{"n_layer": 17, "d_model": 160, "n_head": 2, "n_kv_head": 2, "head_dim": 64, "d_mlp": 448, "vocab_size": 32768, "activation": "swiglu", "norm": "rmsnorm", "norm_place": "pre", "norm_eps": 1e-05, "positions": "rope", "rope_base": 4340.0, "rope_fraction": 1.0, "qk_norm": false, "attn_scale": 0.125, "bias": "all", "tie_embeddings": false, "parallel_block": false, "init": "normal", "init_std_qkv": 0.038, "init_std_o": 0.00729, "init_std_up": 0.038, "init_std_down": 0.0039, "optimizer": "muon_variant", "lr": 0.00247, "lr_mult_o": 1.5, "lr_mult_down": 0.7, "beta1": 0.9, "lr_head": 0.00719, "warmup_steps": 200, "schedule": "cos", "final_lr_fraction": 0.0, "batch_tokens": 32768, "seq_len": 2048, "doc_mask": false, "z_loss": 1e-05, "train_tokens": 199900000, "steps": 6101, "dataset": "wikipedia_en"}
MLP neurons of a small language model. Each row is named by its layer, matrix (gate and up: input weights; down: output weights) and neuron, and shows model dimensions 0-159. Each number is 128 + 24 x the weight over its row's rms, rounded and kept within 0 to 255. Numbers have three digits each. A neuron's up and down rows have the sign that makes its largest values positive.
After each neuron's rows, "fires on" lists the tokens most often at its 100 highest values on Wikipedia text that the model never trained on. A number after a token or word is its count.

L5.gate25:134114145103131097130118140142131065112073125109193133124115177081116146134087126124108117097158135110174131098162127119096111130107122092090141139183133096131084109103123119170092072139146118123136168121106180093133124152126113104135120124162144124120100123130119121127127136122128116089150141158113148130089130198089124172119101107097121112110118110109136145118124134096132123169142117136133125128104128086127113141135106153071099129111118118155120108175120127160123122112116109
L5.up25:116090150160111097117153113112144131105121138128158134163132174075122124151108104112097140146166172114147130135133111127103132159118115134099164134123116120078106083135138112189056124123131132123168150140157146115138133106136139141151155124123110149120115155176134145134142097109131128106128130147128161113128144184077113136080111142107102126092140131119088107162144092130131122189152127081096129130143168132087113116139111166127169113123153130156167153132171136135117097125126136
L5.down25:148084147099127135124153111133091132142153130075131150155153123157112106119141145124117109135174137154131149138141129127127116126164123115117154092087155130140140136143116098124229135123134149104131107098140141144165161105141112122149152115159141162194132130144152138131149188136130163175142089137193112115122111152139118070095140155106149116114102064136138130124128110150139110123122106163139127141108137099085113130125147125146159113136138126111101099149142142115084105140121132
fires on: " of" 94, " ISBN" 4

L11.gate277:098135158110155131133130121120107122113108114117147098135122160107128117103100139095102095158115130118116131132141121150090082127127145100177112118111126143131125101133113141132161166137143101087132112108118176167144140132080135142124133130144127120108124095089108134122109125168103152128148140141124145127103132164084162186139162185073125164133131115141158183106133087112091104113186138129115120148083117142129146168116133091099131158156108123159143107128116077169148134083101133
L11.up277:124114126167107126127147174132094119090114141156175123129113157119111128123107141119101067132121140106112130122138069109160130139120153163141066108122141132137117121105116148143092135149170115129135156117147157148118095150107152133177134104140145119139152181100139149135145144142118166160100123141124106140098119098151116099165165163143123146131144154132097110122144120138140113133142119172110136113113160163153092043137093092136128170131097114113095152142080110122097164121115131
L11.down277:103146148132137170130155147133114118109124098144108097136137115086117219106157127139136108163136133100181095111129123135133127093113130137136157120160078116124131108111142155149106142136130158143127128107090167142145118168155139133144123155094173158126117136108176118176150098123141108161104127110141111112146155121173131114161142106134125175103135133124124128151114212140153148109131141115122154180124155105146146162101101073118132147167115130148120111131144138103147107123140101
fires on: "," 45, " and" 42, " during" 7

L13.gate195:112147115139149104097110113086112154113105117126146115151132113094155138123108112085113136122101147091131137105124144087116124105097147092132134101146089128161145106112171124142095116121140124130143119121136111132115115152109124133082149153113160128136098156157166147140141080155116110103075105151112118122129176124130098113155105131095126126132156082097135157152100074155133146160105106173137143149143087122122100158115139123099166080107101106118098156087184125143123106168183115
L13.up195:132131126112118110139104153111149125142124116145126153146121143118150093165139122145129173117124120135176152153139122108134151172110116102156132105139100107116117121142116127102172114204114102128133136120086167160098066086185145167142138133112128156057120094105137166107097140139123132128130123116134102121167152121126074095134119112140153108139123096078131145129149135106124161149110130155124132109147106143095132116137114083137149099106142173096097094135178122117132150151133167
L13.down195:132142137159099126107119138116137126089122132113135126119115121188121126129125152125117119148181091152112128126094128101153134072108120114143088126131078111160125169121162141154170142143158127162164099129140103115110133133154170160078129112165130110156154116100112189119127129118141130136100126122115156122115145117123132110093066129136106137108127117152110148156124152110142096106164137123117109147095133136082188144098131137132136127115193074143107170141140166159115168137131150
fires on: "," 90, " season" 4

L10.gate391:136129131108139123142153169112142117117151137151088135121125128122120106101111158106126138101144124136145106093128126075107096126141154097128155135140114114115127126070125118110094120125126173140130156164167137159103119130120130130110071172093122150121102141085112143135077068087144124136135137106100140149129101158182145121124156136112169121100119143094192116127089108117122119165135124078142165182134128109136108074124166143146182116116121095149122137140110164121103152128128116
L10.up391:118157134107121169063143129136137125116118111124153101095117186149163155129132081119142167091082114122147097136143132154127122128134170121107144113129138132116144121141096128154172186101090110132130129134068154136114164128134129120122167117140146141100133129145110133138170089120137145176141117123127116129108119129120098125161153150092125185135139100159106143149100097157159116133149162115132168099115121139125101127071108138124102145169117134147113113119079085143129128070138144
L10.down391:121125138170172125163109110142082143127125109129086147177114115115133137128153146076138075178185144128118117142154132117114177086139088103150130165126133107139126145100129139116090138089104091128129144125096071164161102127118104150162142105144185100153131097173117090136118113145125137099112133150094117107120144141105136126135151081132081125120082116139144131147123128134139116149106085110137123140135126136125076127127132171144087122130124143138147082132149139115152100110130119
fires on: " |" 32, "," 19, " and" 17, " (" 15, " as" 7

L9.gate252:095132116122117106140125143132159149125103138106105159104128151161156078127100114113154141129103131153121094083124133119121123155156110132138136153093076143130108119100166148106111113092116175088116108159120128118150104124141138117103103129083160144138146140122109119128138136132137133138123184112068159120113105160143185095142090120114118157115129150110186087143110124150155104122169138085147175148092111146134083115137110133116144122126109064129093101119107183123143121113147126
L9.up252:133143140092146150137180104139145123084119079174145105124111123148121155109123117141099147120141102149191139141124154132128147075090155130134149119120127128116135130160116086123145143126104159126110142119159165143112123092164123157152172157119091134119109124150141148138122138105104130153111150138111142116138094115161113098054152082139115134061092143151096149157110154095102120105111138079136140118122171120112170135114152130135137132157111116146157174104145106133087155138118141
L9.down252:089122090143139151125119096127147128165120125136125113125118107093098135121138123151104115145098106160092070117145103102124116114123149126124132117123108143096138159104118117154122182094157077116136097129138145098146147168133162157123136151105122160165134127122118149123099129099095154153103159114053123136138149130105153156136087105151161139064139105073183103150107127102149151150105147113097117173137110103141111129120135089097119132183141094140127113103151136104118116137120136
fires on: " (" 80, "\n" 10

L5.gate155:159127148107090147163131139134134105127124132134116159143095102160117119148100129121124142103118113132114146135108158142144112146124138120113136114115164130121150137188161106160194133125138142099137114140097109170166089063120119161099085132099157112146118162120109172163145187140140121120099150100163118174159104127093109149136138105142137185172125104125122144090142115146183138152147142126115150123114122124137143111121096089155168155127103141138178109130116139145137105108100151
L5.up155:120141166150120117180129125129101119123140119178127123121126112144117088147138112131113123096160112173123132117130101158153087083135109143102111133101138130150168113141177098174149134121136146092152151089171141147130088064176129122128094135072145077121124139157135145165129127133108096105122128121129116132107072120141132113149102109141094120141112106138134161105124092125174143117144145139121151130137122110168106098126127147119142173129108138103161173179102154143125100128084123
L5.down155:161119156134117172144158136151114106113078110144148175134079100172113124115128129093138135128151134129112106139148118127144100110112101142125135089142134120147152163144139089148182144073155186106138096114124125162149112097153140125107114140109111133185147128139097151182117137137112083088148126109130144197136108124098116127102141148126141158144128109124125116124146134104154172110126134133122153137090113121163147138110128071132171136098149132104180128146139115171161125113132118
fires on: " can" 69, " could" 17, " should" 8, " may" 6

L4.gate399:129117164128141099148137128098124135133142123144115131147105159160119134129095138178121094127139094125136123101100158099123157130169158091124147096105093179134140124144122127110118110154158151094123110106098141154105132161113089095119157116128154086120127130110095147175115169147136122162085101106179121142101128168093085139117129142105113163140134124119114153096111139129138137099169078114132111076090108099175142100113152140138159168144138153114157155094109108090130132165138146
L4.up399:132173132089108108117180167105098137186113120079129136115135157141090119166131124102105112106137120106126142159131116104156131118138140149095145084125165189129100112113099116108107123141117123120117114121133108161136136173100140136116117116159094186087146106138130131118163132133139142144121152131102118145118148158125151113146128124108075124133133136126133069104144192143063113126105111137120096166175149151126141126159146142138123147133139183100101105125155111097097144145147122
L4.down399:131105097144095104099127096073087139150132123137102123160130145154121111142114132155130105117183135127107122117120155135120152142145151117134169125114074120100176121095094127141163099181118169135112167116137116097128167151113094133160104106125166142140104122123113141128102159125136110152103126141174150119119138169105122170093103106145139103150121131121141194144170116147150113115156104126162118100096131095128149116094174148110123166117142129126164136103092115143144082153157113
fires on: " Beijing" 14, " Chinese" 13, "iang" 12, "ue" 11, " Ontario" 4

L11.gate32:133148129127135175197111139170123109097159144114120120179129111146112129100113157133158120152125156131096126193121177081128132140118127120120152107091099115101095128148174170157171169118149100114170120148114096112146118087138129117151117116159120174067128144105122143121136131124121161152102122116107155134128153128148110117125120180134150146134146171137149144132177148110170137133144130119144132158126138129113161131140144143131126097102101129125075126177113093105141120138110148
L11.up32:154119128159131137151128137101102135082148164163132093171113108124133116120106133134183131111172138135135119111146113069142064100114121085131148169124111144128177120155093143086148140161140123112151147132125131096155136142115136125141142109113120140140112171157124109104115134127117120136142129107127153141093146137136141121171169125141104093098144121165115183131107133111127099099118116143181118174124130133121162112094122196119114135116123144062118104131124157124095124081132171
L11.down32:106097141135124169096113147115121137130101145134113170129115110133079133144104160127143096133110156104124133175134146134126097117128093163121153116100140111102126123089155133120181100084106128123104160080123118099109111082131086171109097102111113117121165158108126105138142138162128130155121124167119158114148142088125147126059073125154135132116114176120136159135150102152140145126141128085124104095136140110157130106106193128117128117117127130169126104172124084119112128143086103
fires on: "\n" 21, " (" 20, " born" 15, "," 8, " on" 5, ";" 4

L12.gate295:143097154121147119119169116139133157125098092131093123151150155096139155111066142095147123129128130112150164128192126115098153128122154103107151135158082134121140140152084111139148089162086149116135129124113170143129110115142144112104168122157096097110078119181139151121156121141120126083161135130088134109111092170091101127146131121122112142113107151100156147125163121156120152127131128123104162112118147135100104168117094133107098096111117126151142082168113138101153097140162100
L12.up295:146097135126128137099139128166111139146116135122116134147198140095151157154117192092153145133101124083143179146175142180113153088127105101128156132122155146127143115141140125101109123130124134146118090123133098114106111119105105137148151113143097102128088128135120153168172133109157149112116112142145161135122099115118147131164140113133109123140114127115080105153131161152144141119107114122126122124084193173141151131102097139154177071116137111108143117179161097135114113134170143
L12.down295:117093152141147075109125130146140124097137134144108113114149128085159099137106154145105107106092091130126154172121118078118097141153098136103108090132092163112138173135103079097156089133110138121137153111120159131126129089131151097146154137069118108177098128170154130137138160085125124130142138126086124100118128093125155126125113149135102118150095105142151097155131075136139129118128119105116099146097163074130107119089109115114147165126110135097180112149127126131101130142089143
fires on: " of" 50

L11.gate17:148118114134158098092144101095084126124114141130109115134129128096137099142140101146140147121124150085131118100168131123117132144103180060143172107115142110134126098120100181109134132109101143131108176114110144128139118115119153161113132190102137127143128112164102079119139135163128090161133104118142109111108146116166114148166184108125151119118121145107154158123106110129103145111155043099142116168157107123122074153104135141158107111103104096116145134104109126116128130109140119
L11.up17:138152102159138094120098077138095101125101113116112119158125115109138084153138104135087175122116109112116134173138134112159147124135135147121120112104148064137148105132068182101161111134122149129098155092103145145129131129118141151118125132084150105124137158145136086129149125168115106172135139116180115128119142108177124110149100108135126093082128156163170109144112150148132132139112110121134167155112104103129123118104113189149121115122114162155155094159141151092111144135130168
L11.down17:067140124170114126109120112113178135123112120159151125092096135115147069124123144122105085144106114099138145138128130088132139098175127112170134137152128133133144128105122116147174156055104132151078094076129146141128131150127141124107133140160132124119137090146098117155134116096125111149110139115131122134153149131111109160096125150185169116125140118151150103129114106122141140104177082098157134124115094109109095153145125127105113097139099148143146143124133127174144061139111161
fires on: "," 46, " (" 7, " father" 7

L11.gate323:125162139129102125111119115133111143138147102194144118168181139095128088169096126087132110104146145124179114114132131120094145120112171111145140108150097160124063092123156108134106086103123090159066098124117173164162110176108100100158115139128128131132117158151143148148122094121155120131139161165111134113091105158155129128142112139132156109149122168166140135104150104135097099154104113144148094117147120158100119144125127142126108113140107104135135087125124119123116120083136110
L11.up323:133114146138142162114117160108153126121144105073109134131108162135122117136108127103125101109095162171134097140140123129058162138130130167144136122137149137119172110156131151120133151122122166177123149168124157146154091172133104126100066120145090102111149138106116125095140138164134119112105110112153101114131092137151115165102145127092142116171120149116165111147143087116145124144126068143103117092132159126191152110164155146136116145096088166147124106127134097098139150138120126
L11.down323:112120113142190092114167066140156116144127130140131158143122129111125112140123098123140082139104146131103147135146129135179118131114113105149120119094161110146084137151142159103147126182167103128146138139093145152148162154079134113091148117124117088110162096096127148120121110134126130127098100125111149145135101125119110163130124119127087115107130102117108179143101109121122120153104092052146117110146089104131088099149165087131165131129097180145142147122118120110167155126145131
fires on: " as" 41, " and" 14, ")" 9, "″" 6, " also" 6, " from" 5

L9.gate56:153098136095129138136109148167132145123087136109131155133089067130158143109101131122091149167099142123148130145113132096129132149104152123158147098126129138136110119148107135147174168099162102129075146128124120122100184122090149151142149119116079149106110156102140128120084132139068109157157112100102116107144116075114115090093120102137115125126177139143152112104151089104156109132194137097160156099126142123124153121127101166104125126108112131134098115144117124144145147133159163
L9.up56:180111134107107135139116150086104152107119150128141108129147139137111107152113091083113084130154160158106129124132091072119127094155115123139116157141095100144110164121147116112134127135103160137135094158121097130123138129145140179144122138160136162122129111101144140183126143118158115138158127099125188122171098160153121121128125156128114141075116114119101118115119135100118123119146101160083135131116148123132107080190073144131114136123158106079177154117150126164105166147110142
L9.down56:120178139134149132103097117156107116114142116138099165113146127094129046149121138181133154130104112103092137163157142112143151097090128123112129137116135148123160090141124085114150090103132135084145167113142133102100108080189143094118148142101158124151128143137108115127179083155153155162099117149122121115111180116119124124140110108177156136156128139165152143113153120120103134126128164135150166130128126121118125149123144144110141117114096152118099112149082168173129106121123128
fires on: "'s" 26, "," 21, " (" 12, " |" 5

L8.gate328:115096128152138131113136146136149083105097142158105143143147097155114167151160100115109138109146110152081108141122106151139130140126108107087104099135160165089125119141149128101154136116182113121099120169161096127157124109114126116155102078159153087154122088107092151121142095155126135124112100099130134178122088087117147126108085148132126152143142095125123152159098121147139117104138140121122113152104150077146132116134083121095130129147114110146098128072096197139143115125156134
L8.up328:126130149127117128144145124134163074117117146083094100114121118110126118154129060107115142154162132111099128114137120118164137139117073132103144125121094109131103110113148121111140155128141158148098107155166102159127133131161134088141134109134128114110115113092121141150160152109119171132122140120078125116142092184156133121107124122168056107121162089091125135103130174127140086136116162099083138138116171098127089162097111096130129112179119116111129117145139177117141114111146109
L8.down328:130130134153141166095116106110123149136137115124102166107121128121139148125094119099166082110180105143072131154114142123114158116132142148113119118110150082108139138139127083181097131099178132106134117093097102134165096127194166104119158106124113206154108120157129122155119131121145121149162158116174123151159110108095123128103090102127156146132139128140099147103124111160119165111147125138106112140132116084127127101110168111114113116141105122106171132100157147130152129140099096
fires on: " can" 38, " may" 22, " than" 6, " could" 5, "Other" 4, " must" 4

L9.gate175:114131165096140120187125131145141115139147089157180153151115165118142126080115140145159100119117124103129134142078138177175090064117126123138133158115086138115120114128146119154168126124162139129172147129116120135142112071158137138109131110126142144153145114112109133140182151138089088110150191123136145165102128123084169091092132082106128108135109131107116155116122136152138162085147144132113147137136140121142114135129116120131142109123114149102120141122133145148186108102164151
L9.up175:159143191126152147166110076107127088101114119143164160116137107116116128114096104117114141121137077133110120125161128110146150121099129096152122110131135159127073123137147113174146143164141146133117149107069120145139101114169115097136115121141157114140145124096144132162148097129112095139123156115137151126076117091091148144081162134101151106183120112124100172105117110140180122131116135108127109140132129121122108180083112082127142150164133148124127139077147160145142153125127135
L9.down175:110117120137127106173112154094110104146128057165171109136146119142160135039110130107121133139090131095142136127118135151157109095137102154106127141111112150150126155114125109130162116152131137143188158144161134148101153108113122148134107112103134133155151107139128147089144136117100093147098172125157143130146149120105146107105136092159072136166138116115132154106105114153124132125143144127092157107125125077128100125116107159102180117134128153119126178077154143163155110117124126
fires on: " can" 46, " may" 17, " could" 12, " began" 10

L8.gate304:144112132119149112133115109168138093122140082127125119105116123147137135160143115116130130110099095134101144118130141133170120159105136139159134096104141149143103176184169137138180129092148108105104126110108133063096097165101162126137120123055125109090151151111132125158125131122140112134140090105152127136142141143101097130119094167126135130139116136162123086161123113127140104148180091189137165125124134111124173127146110143135147160083147164163090128094133161160120134112137137
L8.up304:138117102090101121080117125162168120129093123106099141127177131133140156153063133154118137134142115150160142138129118115138119121112112119152110157136085115139142160136124124131093104166153140109130137140199061119071121139168161152140119164141117125124119141143130154158115109133153113139178147129143142103147071119110156087109117138117121102095128112098141119106143177142118120128154169132153168138126145124071167113110111130098103110108123088139134117135141146134134095105127174
L8.down304:123104169128090149122104138106110137126116147183153162132141112119124087118105114162131123120156148110169105153152146103133147169169103129169153165167096124128165115088144109079148091119117150145103138133138111131136129094136139113107164121108152102135119139109136140086121126097088139123179102102133116071121105134148139153122130105106130158086167145120139135135075121129118116152079113103129150111153106169122101104096163139120136076118123185139131084105139135120116116156152109
fires on: "," 33, " and" 20, "'s" 15, "-" 13, " of" 4

L4.gate404:099120187117135144110160104114101175089154107121150133141121126160168152157147135146082147136107151163143098144123102194084138139130155114119136137115087113147075146125111141118148116125152162072137120151118132100144142123109143116139143167117109143152141117122123127124161099092108125123145098153101145134143155163140124105119119146114153089111123138129088107147164148183146186104102104122095098169119134123197139119134145096131154143150155096128138155104135122140139100142125157
L4.up404:133088197112125127110141105152074142093129127162124114141110154146174109156165116152084194153130171142130124161093119193117142137126157128124157144122104109132076146166078125143169115136141160104120120129131157104155118115118119110166134170111142119134107113129107135148170096139132114108159079124126142142154142157126116101118094125129133117143130113131096090121143129165146152104131109125102126164116104102171111112142118119145132141144160109106162135099089140164126106126136159
L4.down404:133139103139137125153126138119140160117104137111144116160138137139149151157127157206071090117114121143130112110147154141111144138128100133144160135104120123128108138123106097160140178121129094133106135155093122121123149137123151099120102053143129155161085132133152048136174103145110101135124166145155126108140168102131122111094136135089128161084106162117163107092132145135132107160096105073105129110099103132136127108114140132132170157131110083117171129124141111146139133119105131
fires on: "==" 86, "===" 8, "====" 6

L11.gate234:142112144149169133115134157109114104105079113107156132149118131083124106124143119170132108134163099126145121158138160111129126083103141128165129118128091139156120131125120134135112092085100150056117160142122112116067114121138106125130133188092096114080105125131151098132094121118141147101131145109110158122118132097132176164109141139109125150116183117128137154139087158113112164111105109105154100100138105118114097138123115120145143144100087115139117147132141095172122137176070153
L11.up234:139104120150081127163161131094072112168116120141152102071134099111167131121123121153115122161130113137129114137121100094124133156109108131147138146096097132090062135113172124131118097110128122148111100111143142153148136152184140115118133123113151111152117118143118124116147127115131115118123132098133095132108146144119166122174112132167108096160147132133082121146130146151119188110161113131100149158140076133148135131094155142127122163098114057193134119122134136102089152156106137
L11.down234:145144125153101134127107094169142156052124096098155130106129123131105148151113144189153101131175137106112118199106145155105119114132124110140132147149144129108125138137149101120161107146124122116090136115158111132096109137074115122130110096099125135129123156148137122132102118109110116123148159122122108106157122110097141167115135113114182138101100103156142099131141128142161117122141133054144104125035122129133175116122167122136138129149123118100143144114141172132122102103102109
fires on: " a" 35, " the" 17, " of" 6, " their" 4, " won" 4, " in" 4

L11.gate224:092150106119146136097121138140127131141151110135061120105168131095125113146091140133151095130156135077141093081142159101114179134159150139145081141127106076156105128139138133112135111132119136115099123140124093148116108157115146117167118161088152132118137128138144118107114099133141128119147153153185153099162117175133095148143103110133113121104133125154108124116164163077096101149146105145141128105141135123175088099129098145103162170090070164139097122113115116150136148122117140
L11.up224:129137113128162112152090100145160139106111120115080165147164129133131100098106156151137131103099128091171140142128162153130173130121174103165155134102115108119135149093103102119139168130152164173171151138145099147108089124108130099106134103132092120121159193122117140123101134124151060127108107146151127133105143090127130136132107132073116138117147155137149121105115125093132100157133094165115145122116168119114103137100127162170102103116106132148139147151121120174125138087124095
L11.down224:119145110137131103115134111132150152100148119138127168118103125065105133130128078148171127161159115113108158102116123106167115131080094097134172111169089164100086098167143144155158129152128151170160129135137143086109156111120116096129144120129102123149137138146122147159104121131138120123128117074166115147141155150102150134091137080108139124127167105103130066156128127144130130101046163122155154135120125145090138136121144093089143118152137129148127124130134150116153116106114126
fires on: "," 72, "." 6, " and" 4, " also" 4

L10.gate178:141129111114140160141149125169135124139093118097098122107109147140122112072083140111155101152105129141141116103130158092134178142140134117166130123090106135130110148161161153090117143120149172131122174138153111109145128140107141125158135140112151159077134137143141137120117114129125119094104123090136122116159096117116161088079128116132155121055149124081155096156087180084123122147135110127144130135147108130118154146141099133119107094168098144127117106091100106127065160105142109
L10.up178:137150128081094154149121127187160158144130136083143120080113134183123139079113123121136123179140149131136155091075128132131113130186184141094123117118132147154147122118121146092123144100107132142173116142124087143149118159106143118134140136121122155067148089121128138148111125118145121135134143112103137112135114121124136158100155108068112129096131180139101087105116141122109144125128136085151110139092096140154164120164140116132161143098089124141124154135109125153108178113122149
L10.down178:134117133140131132151108095147130168088101147162108129170124091078069130154123115130089135111128186108110085191136139097066118140123123119109128081162074087120097104150099137130161094104121106152172112121165145148097131144114102119107134144154130139148108137130139107106106133105139128122160133155114152086145084115120123148117151118115134114098145143128157149127109135124126142138096096156106138106113161140140153140134115164106121116148117132179121150134175087109164141127126145
fires on: "," 37, " (" 33

L10.gate282:106129111145147122153146098141131152141117094133122131155150152139117120101102139092154099142121111100114094114167070100113135110105120128079120124102132108128125090128140153117092115131141166139119173132130143136142122192114131140127131137145118109078115116087178110088106102155125143118140105142122104168124127126104085125149119121152081128127102160140169157134106122093127133106203142154113110194136123107141146079104133103162153167146144133141156128116151120120171178145129150
L10.up282:123134114147112128142179105163132123101124117147112150111136130118149124122107144094116139154152133123116156161111093094124117098103094146117102129121153077177134103167110106140148130135150146123126129161086173159130141136187148113110086155155139080151118118090157168132137091126107169170096128111130154121101102147141134158146133094132093151103116141179130088110130094105158118142168102124087084128118135106103119125163180131177157158137141116140147137101146141138108152128126106
L10.down282:115139114105147128158102190117174122099102135128120106175122140079145134100137157064131101134149116146127112157139148113126147113165175128116092174107122111106122156087094145147106129136138088121090158100100105107090144194132151120150197104118145148133133128157149112136156126155109116134125120134104100122138120149131116121098146125127157124082111113114121100138129161125101102116155114119096132172138140146140126118102139083120101142121120137149171126135094158142138092150128182
fires on: " as" 30, " including" 18, " include" 16, "," 16, ":" 4

L10.gate382:127103124111176136103129160127118140104100117109123118138094149061125189114080118111137107159098099133131111154136137069102149155107111154112097169132127144162138113119128154102130127145133108096123117124098141167150132101086091137156130151133112093085116124142173146117135119155130132108133139116132125132124085133159107133080157087105112139150169143169139182140145077124132118131175093119116136117148131123098124107095132112095133153142102141174161120115127106135151133139185135
L10.up382:121133123113125124080122137134141142101098121146143095085108156118137113131138184099128151115103133143143197145160139158165146102125142164108153145113153098140099137109104120107130087130117120108099122061116128177122110140109090125142157132121107126146104116103145129082121131160114131181171111117122090108151091104122124104137220125129146126120136132132147167106126109166124131130114128111119141142189157127156140163098176136122113143135115126124140101167169117111143124105138120
L10.down382:131115110137098138095158125120127125168104131121076164142133124138114253147102137134103112106129133114139104163113103103097138149160156139133113149102101155090158098141124145126136144150136141121137117123156084130162104105092127125147134075126143140129158143115135156135175135079140131120135118129128167138124155134155120130109066139176089119116136147138117087137153146108146143127146136064133092126102141137165153109139123153090132137151104152127098115141126118141149132155132132
fires on: " with" 18, " on" 17, " from" 13, " of" 9, " along" 7, " across" 7

L8.gate359:203151142155066155107118134142116120116132146138097114099120158170135108146141124100139101153124112097149133110128150122117141137112128117078128136139105147165121128127164104167134130102113091146077168155172110173137156165153171112133166138106110156113141090155123133127136137149133142149133123139129159125159076153133127120142143165110110140126134132182178159114101196134136144161158144106141119131121110125098099134100107118143142135140098074122111125146140160110132137107095126
L8.up359:130131142113106171131128078092104152163099092101150146139146114131160162119133159135134122111153107145163143159111121129094134107137114111151102148192179120145146142134143115114151178165093101093076102113118100127108148151102133130161210121102114158109162118121141130137122127102138129136143146149086159118125105112140153086144148116144140109072146139124135144115110113071144124106191173128145130168149107112161128091117120120117117123137115109143135122111130129142122150131154107
L8.down359:079129133151147097125122115112150133103158095123136087122084129121084102118137129131091118128104111126109092099204164086138110132125134180123122128084093097161108126092166138119146121146139122147131141114123126118156103124102144134138099177157117161137144138127125138134119138128135139143157138099129121100141184127130117129134177060121148111108153153128119076113124104169116092104098123102142177107138079132124112134124124179129121134152142158166154164145131123133140075121131112
fires on: " or" 38, "," 15, " (" 10, " in" 10, " I" 8, " of" 7

L10.gate192:176168129106154141154142121142080072139106158131131176134117137143153116136108167176131093099146106103133113114125108118154106122114141128109114148101113143093165133158118152124139119145145138106158132119158136118097132114144106108107187149129104148103168142119140154110115119129128137088126128147136118113141133100121121122136123139089123107150115125118091126179092097173166149155128104159160191116167138119102116086123099088115143125160088111129090140161150153128078128172162140
L10.up192:134126163123131104126170112154153115125121122153107116164097147095123122110148153138129115119137097126154145157124154128140147114168134102107158161118103123124137127117140117086137133141097083094124129080109089109081121141151125136145197141134151135148099119127136143170153119097164145156128139133135062143138124068147135129123120122111153177102098097110115108124138120166115146079085134110137137126126136138106137142143115099094135064100105144097082145084156155113141113133117066
L10.down192:131134174091121149131118151122146097140116119132143143134133127133112147107134165115196136107144127135110121091102136091141143151102131106117134114088126116165120138176151144118164146149147129129152110135126127118126106118136153123094181099082121154086126118113146122097126116137112134095159088099145167140149119109089116097167111146152113110149119174134129158069164112124159113172117179083160156097146116131098144142146159127140142121112118122089097151143146142092089108126144197
fires on: "," 42, "'," 20, " $" 9, " w" 5, " sm" 4, " W" 4

L10.gate122:147165139137128084149120132137148121115102131122124186074128099115173088125138125154145107110152117099135099139139139154077159152112184095173147179127142140134154136074131165103119159119106136140090133095121106120115082133102145142097122171064129125103112091115096135152112115115095102121128131138132092144129142152124142132136149120105133116096173102136148145088144091116152119121148130118137109163125135167168081142119112148113167111109115132109110144175130119146143116113155137
L10.up122:147094128158124148129130078137126122118144117139132123132110098163169103122137152156140128149124145185126143127136161077154137157188110148131118115095130118123103133151116128157185154116120139130119123134104124122118095133096158165156133140132161148177152125147136113148126110147118181148089147146128142122158097124152143119101123122118125152126146186150109112098140160119066158153129137124127158154143113133127169077116112216153120187120114134129133152158086119145115140117125123
L10.down122:103135128184149167103069108152105128110132103156102097103128145069118105144097098093101140131121123107117085108164127089127163075117087147076124124147120134109133106148095180143128141157145147132141110138107148125145151141176112101144127136130153129125132131170141116110128158092136132134137143137172138142135179106133133147121148114180117140157143139126115126124092159164129129137122132147161146134098130087144108124081081101078120136149129115126119069133128112133125095105128157
fires on: "," 66, " as" 6, "'s" 5, " of" 4, ")," 4, " his" 4

L3.gate110:108112134122112135159141135132134122148150140120176142177108165116171114117136149153105108144139131124122125175116133150118166167139153131087133109108089183121119111126114163128111138085127077136173144111151139078107169129085178107114149142152181159147157107100114106144121108116071140156135144173130166123120143136131132141149132128143089128121140163078101115085113073153102129112124111128143104101113105132126120136157159154155117105151125094165135145121115114152100134110139159
L3.up110:169149135118145137128123086117098056115152146083144140154110126134121109145122147122098141109124141144121104118132132148137073131144115124148162104070110157165130156158118134111157132116165127144130082177144095156107094138104141140107148131125145086196134160092141138144133100110077145138138100121092140119139163095161150106116096090101130150100125124127095116107122134147148127123118098131094141109131102126133113105101122139209095117153106131165115138102136130131103110102120154
L3.down110:099089102154132146146160148129152191179137110110133139182113164129158128110132104162122125130145098122117145119139127141133142133148128110111145128113093111152103114150140154137081165109103049133118140093091149113129168136142180120122151144150160146157140131069102109130151151169137093132095151107128123123166087136074154120113139135140099112092110144125099114150128112139126141078154123096114116131110148129138100151140156140110111135139188123138138108153111124144139167146100140
fires on: "==" 77, " head" 9, " loss" 7

L2.gate34:129130121096140103092137173130085111106113129130134138129104124127104094119101092121127180121161121118149118131130139143134115162155132096126100123136112171151087138131108136119141141126118109144129150117125126150169109110173134121082132149139168160085154134136116146088122100110159087187114116098132116087157121168115152175125086148123172114111140172074126119142154114099138116124118166087180132121155104145179136118086126095117135133140115119142174137142139121119120099178093143
L2.up34:147122116110124135120155134118125179132117112119201188125120111127121131123147146116154174143092108139117138111150098096164131120141148146087142099128150140149099101112097143168139124136070142189148188121118097114116147129139162145127122139085167098143083175108128077127139129114127112154114104121163108164143129122101107157105100141169145110080121137144124170125117088087116118114120115115118118141146104122148133105159123125164061128113134098136102138138150133142127122133143120
L2.down34:158116173106166140138117116107164133129127163106111121107130106140165145151126166125094120126126137100137153153105119112100099099164110123138149140100153113120149147116102116148093047143143131134121157123064088119120179124109150175119118161154100112165134179093149099175156150121133148152147100129123098138104134112163148149153145106168122134131090142151128097097100091113114145128170145132103125142111152143153129104090149127111124099138124130114159113094157145168135118113113093
fires on: " building" 17, " house" 11, " host" 9, " owner" 5, " Princess" 4, " wife" 4